MLP neurons of a small language model. Each row is named by its layer, matrix (gate and up: input weights; down: output weights) and neuron, and shows model dimensions 0-169. Each number is 500 + 40 x the weight over its row's rms, rounded and kept within 0 to 999. Numbers have three digits each. A neuron's up and down rows have the sign that makes its largest values positive.
Before each neuron's rows is what it responds to, as a language model described it from the Wikipedia text at the highest values.

Mid-personal-name tokens
L6.gate1205:534543444513488515569527485467457457508480527595467543433477490531507512556465471539407516560489488555539505457522472497582481435578432479518498528524513487505547490546506554451557494545464526494435507476458487456522506477540532516516452507471526459514511526467550473508453524481537479498516473547553533466484532502511534518478466530400496538485475562426551494499430492504555462462466507453588507483472489462522505452475476475562552499474506491474463424515580388584392472516458508451513493488554483521511503513
L6.up1205:552491470472493555483535501460518488538560542546504502517481419478528459515454570532444489543440502462467495449537564547526513427484455471470506482501554456485501502526523543484525554573493564475437499513536415529517535493460496515549522473565511504479431518502559515491489533517530484552519433485474553408483467489551492470509588420496484511516501529460453501463417547531500518517518489411511507457516562483455554493549475500515572527497514507528483415484533484506446485476511500514560497539491553495522526510
L6.down1205:427494514569521567514621500528547487475481497518621482496482496467482558489477484496482523434481524507504464535508486525437521475445426507445542489484554514521492535429572478528469493502495568477554503491532498558514571399488505533532525501630564544452457538514525491487499555534562486471440440496490486464520485491513458512531562455557508482584485597467475523438481508533460527531542509444543477416511553549403462608518522452479499456552520498549504468487460471464482474575487514576520476447521502471395625501

Numbers in results tables
L4.gate1210:459469456530517508449462556440545478491505430531505500433505489442524482467487512512486483514502434536560488492525418525523490497537574465538479576570503559560503447487551450465471553487477511518567476550471478529454426518552469436539519468495571481497412511489463542523556511422406478481505508571488588515562457570482494468468520538434490495518439477573507493486428514460468578496412519541494497540592491493467580397473497548510435476484426438554559530495553489551500478467520502528502463478513477432575474508
L4.up1210:443538488530518501483487424557498530510503574475403481561518540508461441493538513532515514511527513444465517486512480490464502567593501508477496426481546529515517466547601512453506562486496517525467506543460554537414537491505451509539541537516561448523509460459541570460502523473528530513515543499518457494432488511607527500461484453477548586495521429462568540467459489566444430512493503463531548501470483515478469472547563511500520506472400531496596492498525544450481580534508425506534470505480505510504560511
L4.down1210:545583565641522466540501500533451525455506533403492546533546516561464568503547531544586525510446596478518498461492550455512545517484436535542542419519482503514567548572583485564497522531481418443509478408495467462546520526565550457462495557576436472440545456547457493423496511506500551504454523460547508445488525485563500477509455463526543569509549519470492443535543470544487401528504535472503427465466448571483456531430492458463508554521529570504486514491531504541537461526513483545471457468457504491538521493

Female given names
L5.gate57:474444464502568503438508459498516531548507586486529518503482496462465484526519555472491449527407459531526501474519452432462459457549436562487478558539562450462570529490481483468456476493488482508510474447530505524518523531517449464445478513448494468520552533507520455532480578490520550463530475513564539488528504491457544490455567457439498512544507503541599462453487483511555453529553454482521553499471423516511433484545514521460495512548434500495439443498482440591406540458469494526497576545542599471560460508
L5.up57:448436479434524564457510510482492480500484533543482475490459475509412477460506529486524491484479495527501551520552468473477449434456528451506469486474537499478541524551498473488521479518482544527486481505460522490554518480474499519562529466465597507493459442528496465495560488477483573520548564585535539396554506541525445448572541517516533488483593534507522491460501539515539512491504502450542528550505540477501578490494452463594512507497473414555491397478531502507476466524556511518557498500483517439525476477
L5.down57:528433459482564469484489523461534510580493655469521467558530519500484504465474598477510523488429511516456502526448536547522506451483481500537491434541490486478539503490527492583496495517478510468520478517426552482474510472491465546444574547465478550507537471524503486519524515498472455521486581560516450498613469483504498566478483540509481469526452556483505533550573498538449569508504549473507521476442506533478394548454408422476492505535485491478465442468482528523514505536535535567478499469471538505510536600

Tables and name fragments
L6.gate644:565425524490474501512517487483566458431505523528500516518451524415444546446526507563417521501476457581456478446506506547470456490586496518449419554486533557535531488491495471503505511483449482528516527524484535531570404442483476500532590471452457562485511482553510537496498536530470597515495438447541483485540492497532513477498480535453503466537477473525438449487545488559489543422458500447490531519499538538523505461528536510541550494477514531469545492512469494511558537496532533480485559522463553504552473485
L6.up644:559398543466476477525547521490533521493501430553487476511593511497488553478494612477535513494533520552489481450519502572537512463544532481494473534534439508460485415512495426512509541450515561529573474511473546545485510595573465431487526524509430534569520502512517541568427523576487487460517526479562487470526547480509500523489478559494477417425479469554458498468574446542447492446486478457496560486504595483532529466496459509427443517462479490529534513473541502448561517491539536492493498554502508507528540469
L6.down644:533495528444469450468519476588435441579504459485453518576564429576550499490495522528522496512540555478517515502553407465519537476507541509566451453553477443471511476497567488452488531568460588415509507490530486462477556531493469461498500500532466497456562470441549591471529465494515422584549556488461554519520524508508482510489521498500513501410522513487522556476523543475407489489564563462552536461473524491499500450517479520512510544501463449458490507425514506578508550571536552449534518551509488510466522494

Given names of people
L4.gate1200:515525466532504540465501458575486553439522532480550458499492472519458450543536497469487424539445511490384488516518497545496507486536481511459529490594411513450538530542568487441499539564466529488523491491459506496529500508537487495484513491494517583553494423469535455421518545419530500433494433517477488449492538562528488480563522507464502493493525521535479518486462535533586519545543476455489507521551472510452408506493433508465498439515496508473512458493535446513444485564490487532511468555510516520516523504
L4.up1200:513490487505549524460582454504522535452562548495509463527527457496448424538493563518514432503415461499446474520528467547450556462502456484487462504551467507507553468498533532464524458556480558504551505481508512575500527492517498489498551517577494567508496525511540533481526536478549538460490413541497490448437499561515531509528552503465558500560496575540478559434452574572479526544531539513473518457509474482439460509447437518498484451491482504528476482451480484537466505545466505589514471542488497543506566527
L4.down1200:474468513454459465436656489454490509543482516528479578512549506491493433515496566469509458510489493455463450558544508536482488487493500419516482496498561497515516501505471513529543462455542497486522466511531502524483530522487504555504582520533538505481504548538522514500533537569495513531530483497493535474495461444520519560513515453507571536530446487504444541418536461532438531482583482454526560460504543521451524502493535345471511486484517412514483514508470525483466501504527507591529537492478536550489620507

Preposition "on" (location, date)
L6.gate1042:448512463511489504509527564499489483460481538477558509495531505580524528476514557405498504539520576487569546495521470561480526473473503544525504429471516435504542530421460553445511589536470442506502441436476466442580506455513520486494409512506479462422499419371513513451534530521547493552535478514564518515534499507479455533501508539522487483431512469500505553513543582423509513524524483500404497567532544563472468486500510510506469502494522527468475454492489476485437546542548477476457456420569549383504478532
L6.up1042:554546477446431509468507439497531436526446480540505518493475549437511524499464517537443546538470507545486500491584489445493479478452540533484532532502505526462446485465522519513564539513526488556465532502486541492466499530484510476508494427493494471543491472519474493448497569511469563474545548493555514481477433532509526528504491548515490441480504557489516503544526475445445544547479532538476537500464450496503489489510498502527516432497541399552460496528538503482512509512484562435498480539556496491535521529
L6.down1042:532505555434485432565476447491515500517548416434449517507479512479493467557518486502503536526454544539480497516486477536486487500543567560430513544529464488534526490415507557510555515544467469483535458518513533484473498503500440477466577472537496471599570484532441505491502557502470469486519511588458522458507486470562469500547462504456479475534506529493464573519502459448488452511426522544497481566372473488474468489445451503525482509522493475503492531520525539528494559524494496498494557519533431511502587534

Mid-number decimals and places
L6.gate997:519526528471470533550457562557530535511548475484528544512437450525522521477428580525480460482458523460528600452493495559459464503475493496430470492491508489505545504479466530510580492506465431558490492506511479496569464544513521503595535489599484592473523479422420476553515510518536426475499481490532491607538457562514486519501536563561448446504475511503483473544536532520519482592477438370476507543495552496526523481569497474476500484480486438577476508514536533521488549508520570451475453499584576565555485527
L6.up997:487416500493457461485526503593493519477503438502559536476449496478466477432416535525549519553473490443524484421438479475481546514499438574401475430534481539499557490500504588547494517486437482546429513462493500490499581474509470573492558532503547572519574453541441480465434484451427521467531467442528542548448480521582529459430504466519564536454536505523472428556448449481582554467482518526454460483520453522541445434437508457545522514563406536449423567494426543576495555480507479508456425466489510453547489540
L6.down997:527473524469518486532434413541510509458521483460468531475528538473512475467511501488485470497518466513555462473517514533475479419437454462496477587476494494533466522436470458485454548527540532574495500580489537411458533434483477471439467460431466517530531546550564525573498492543498439507505521496415479506485463443548338462575507486506456496490454571571492463450581479497480474425551490416484527487512463465475511480519507550578518458497538507466522503498505508452491496500544504518465452511447537567433417548

Prepositions after nouns and verbs
L5.gate555:505539507542509528513489573551492492531459517463525467460479535504603482499562485467491540532503465499511478494622523469487530548467488525445527554497497479527490500500510530550469554499488582469491546492520506543464534527508426515471525429537576468485508530511507531453506466588548481542549490539471492542501554532525493514543566504518522486480521525496531482535486530463447482489508455444560535553541477538621488516415580529520496510523480568409481415521579476430542438477523521517460414473483469534445496506
L5.up555:458507447515487484475465468461507484492539470465517465484479523514505450509554542565454515504463509557451483550553511513487475476462580539513457488453539513501451459538521537489502535502516472446482515489509522442509575537426528515424568479502484470453491542514607495495481396531487507568532520519554563478453531459465460462566521435472511490482554481547474498522528521516464476532549480516477573507482446509553546491505519495502464513475537500476425475531538476473494508581439508473482480442504435463480500527
L5.down555:556522508497490602581509554482445565471547501513449512466425443545535413496544532455485556599527438522570470469500518587494433507484489493470480534573514469500587522519524489518555545446434537446530515399517480497528510571502490472469565488484446442568548495529556518492525473540546468504506548488528499471491522505570473474499495479445500515484543497487494505502516455489465498473495542468507533480500387471511450596490533536542495517536429560545457413513536536494516507528547463465494516454501473466418571503

Numbers and music credits
L5.gate1006:452527469573532474488505500489574508475484571468535500530537514477555546516544552534476438481463569482528523492552511593558424497545539470506510458534548562451428445501527495478462467513521496428538486591547491497557467483451538502507483499453579466515461497484516487534565462480453484445568482488505483527560498510505501472520489553523618491505499497524513513441500559513459526493530513516583522535524449475556546463493516506503535485561436455481507480509465481463510535539513529503477541569430539502470506437
L5.up1006:465536485485539586492512497460571487579488462557519501487502520517532487504476532513503559546436449523498499533514459455501575455494465519546572566499565531469548450451454517460524481522493479482476505576519497485548429434526456545484568451525494440481479503494575485573550574476509492485494497536496473537533517548531516485473517542547459546455509410479495462528526506507516521574534552515449486535458471547511537552480451548514573488505458495510536405559498485424489558512536426492530438462540516530512517484
L5.down1006:505496486534353523464525504496503536466531523495466546479485444474464529386471471512477473529488511499522485504460568468516461427474529496547419509488473451484545528508504501504506509532521530493463486529477449464506506518554527518503535494604509443530433492438479458440478527520504491452533422492532572542469427615422503526503489470506522542453579496558470533551511439539433572521400481461568499509478501580453479530506519497465500476539538531512458551529503550466391483460538545520520527427481461501464516523

Numeric separators in tables
L5.gate1020:471498546444494557557522457504515510471440483533502498502445528580451508518463483533372448440482485492534450482431451484505515448580542521488505574472573483453558479532507544447506496552568457539553521449455389520524479441519444533472443490515504517424505440513482472471500531473542477507496516516509502505511575511481510474429554517518536489523513485572478546504481471509505452443374548429464461583580502483496550509538488450509457548481513541544496404463527512553491482478478497530519470554527532489531506494
L5.up1020:430479447526517529498451476449509459498505507590411505459494401507491452472402548468508523452513539434509532459504554485466484533464532451473477494424501512542535588521528541576537480505515423491534495534478496459477510482511469549496496419617487482517496466470514509507535563515503537547454364554535501569488511486586470509427532486547483557616508504497449492504553476531538521472475558487575490519534467457540552578566526519481530489527473511534580404523472516472509465481412406469500498507459528418474556489
L5.down1020:447489500576540511507574463516448504507489524539463460491584489555459534510447538422537551529516493480514574472525551534500513527468508596439528460481451558466509600481490508514477473471461488479489520512508451419502537482477528502514521500527486471500562457478564421493515487571545504555501414475544513467461571459498506470511467517558515450540407494497487508469506562518517511520450478498555462469467568532472530505446476434437525435499515489495550447528535503425494516561516424425534488510506550556528440551

Decimal points in table cells
L4.gate367:466474542488544578480512463501504471481446506536487583482431452517536462526446524505437462502490469544500442560505407484475501497544446494488429465465480526435516479479564544494481576507522500574491590470494411515527414513502435535508459565509525521521477505485505421463473494440516540522454461623513493558518508484531448442426557517497476465544454484571508492471455436493494475395405492427538466564485448569508502558458508434550488528476456530462454470497502480514481434449486520541458493490465526464526449464
L4.up367:436497535413540547475458502472516482496481518609473513555503451575538431490425555485543430521500498569456484491456502452469521538527476516478532436453478470495513556431477530568505497451524426535519519467569513553471495505490480535543506524539442501440493515487471481439459409531556512462465463531506509541462498482557425464411531539558454515523513484539452477498509403546540457408451508481505396411508526539539529564547483435465553478487457493469483479453499538490523494470427489477473492489525516480511515482
L4.down367:486537488444556493432508486507471530554529424540453401544551470543504471489464549550482529477510506478415501477515562495492460562460510476464488518440503483523503594456447515482474459445536485460551515557477468514404572527499533493534545484500460507485500628573551603536442496586515433495492526504547497518483509507542439566450507524494468540443462450467476497550498430589529485460545452518494395427532546492501499556542537450488498441514493464530493456489506527472594518514494509447522461517575578532541482495

Joiners before numbers
L4.gate625:506520514517521596485459458566502407540503501406492500444533539500528514516485529460457448437541509496496533473560482511499545555552497543516486492481502485497519469517518579525516538521486528493570476527559498436496516568478493511461507489549479492502554501459514495527456582549549503611388443504459474526521568452541545543528532469491585502511521542472424487440535478405491508541554450528573495510444488508529517519479527520491514486460499472460540481496481477521521581533497497521495471515538534494475478545
L4.up625:466503490526445504501463518513503490496476492539539554492449480579510483532498503517491517518501469494509509508490478524475470518481577504550527528504466511471474458498478494507533527486533539509532529498508505535559505581462454524512436566498411443489517453513491587500543529501529532503572510495515548448551542497499435491494493514478559526493483533444565489516485442486449467534490503525507505544453543494508510544483575518563525418531468582511482511477515505534611554407460549535494453523490542473490461539
L4.down625:494467453546479538425525524514481510541537452524530464454514487509510439522469494493474515436593510531478543520588477548531469508488502506531518505461600464531463572487437494537506516453487475532513510464510429483553468509453513483493478498441545576545472480487489520542524490480553515537473468482516506497483484479465460528502610469434536506531553500487527415489490486480509458527535539456477548512501530441562449573444575522459480520502499502526443483509530541516501569524552512485508580512548449482439536533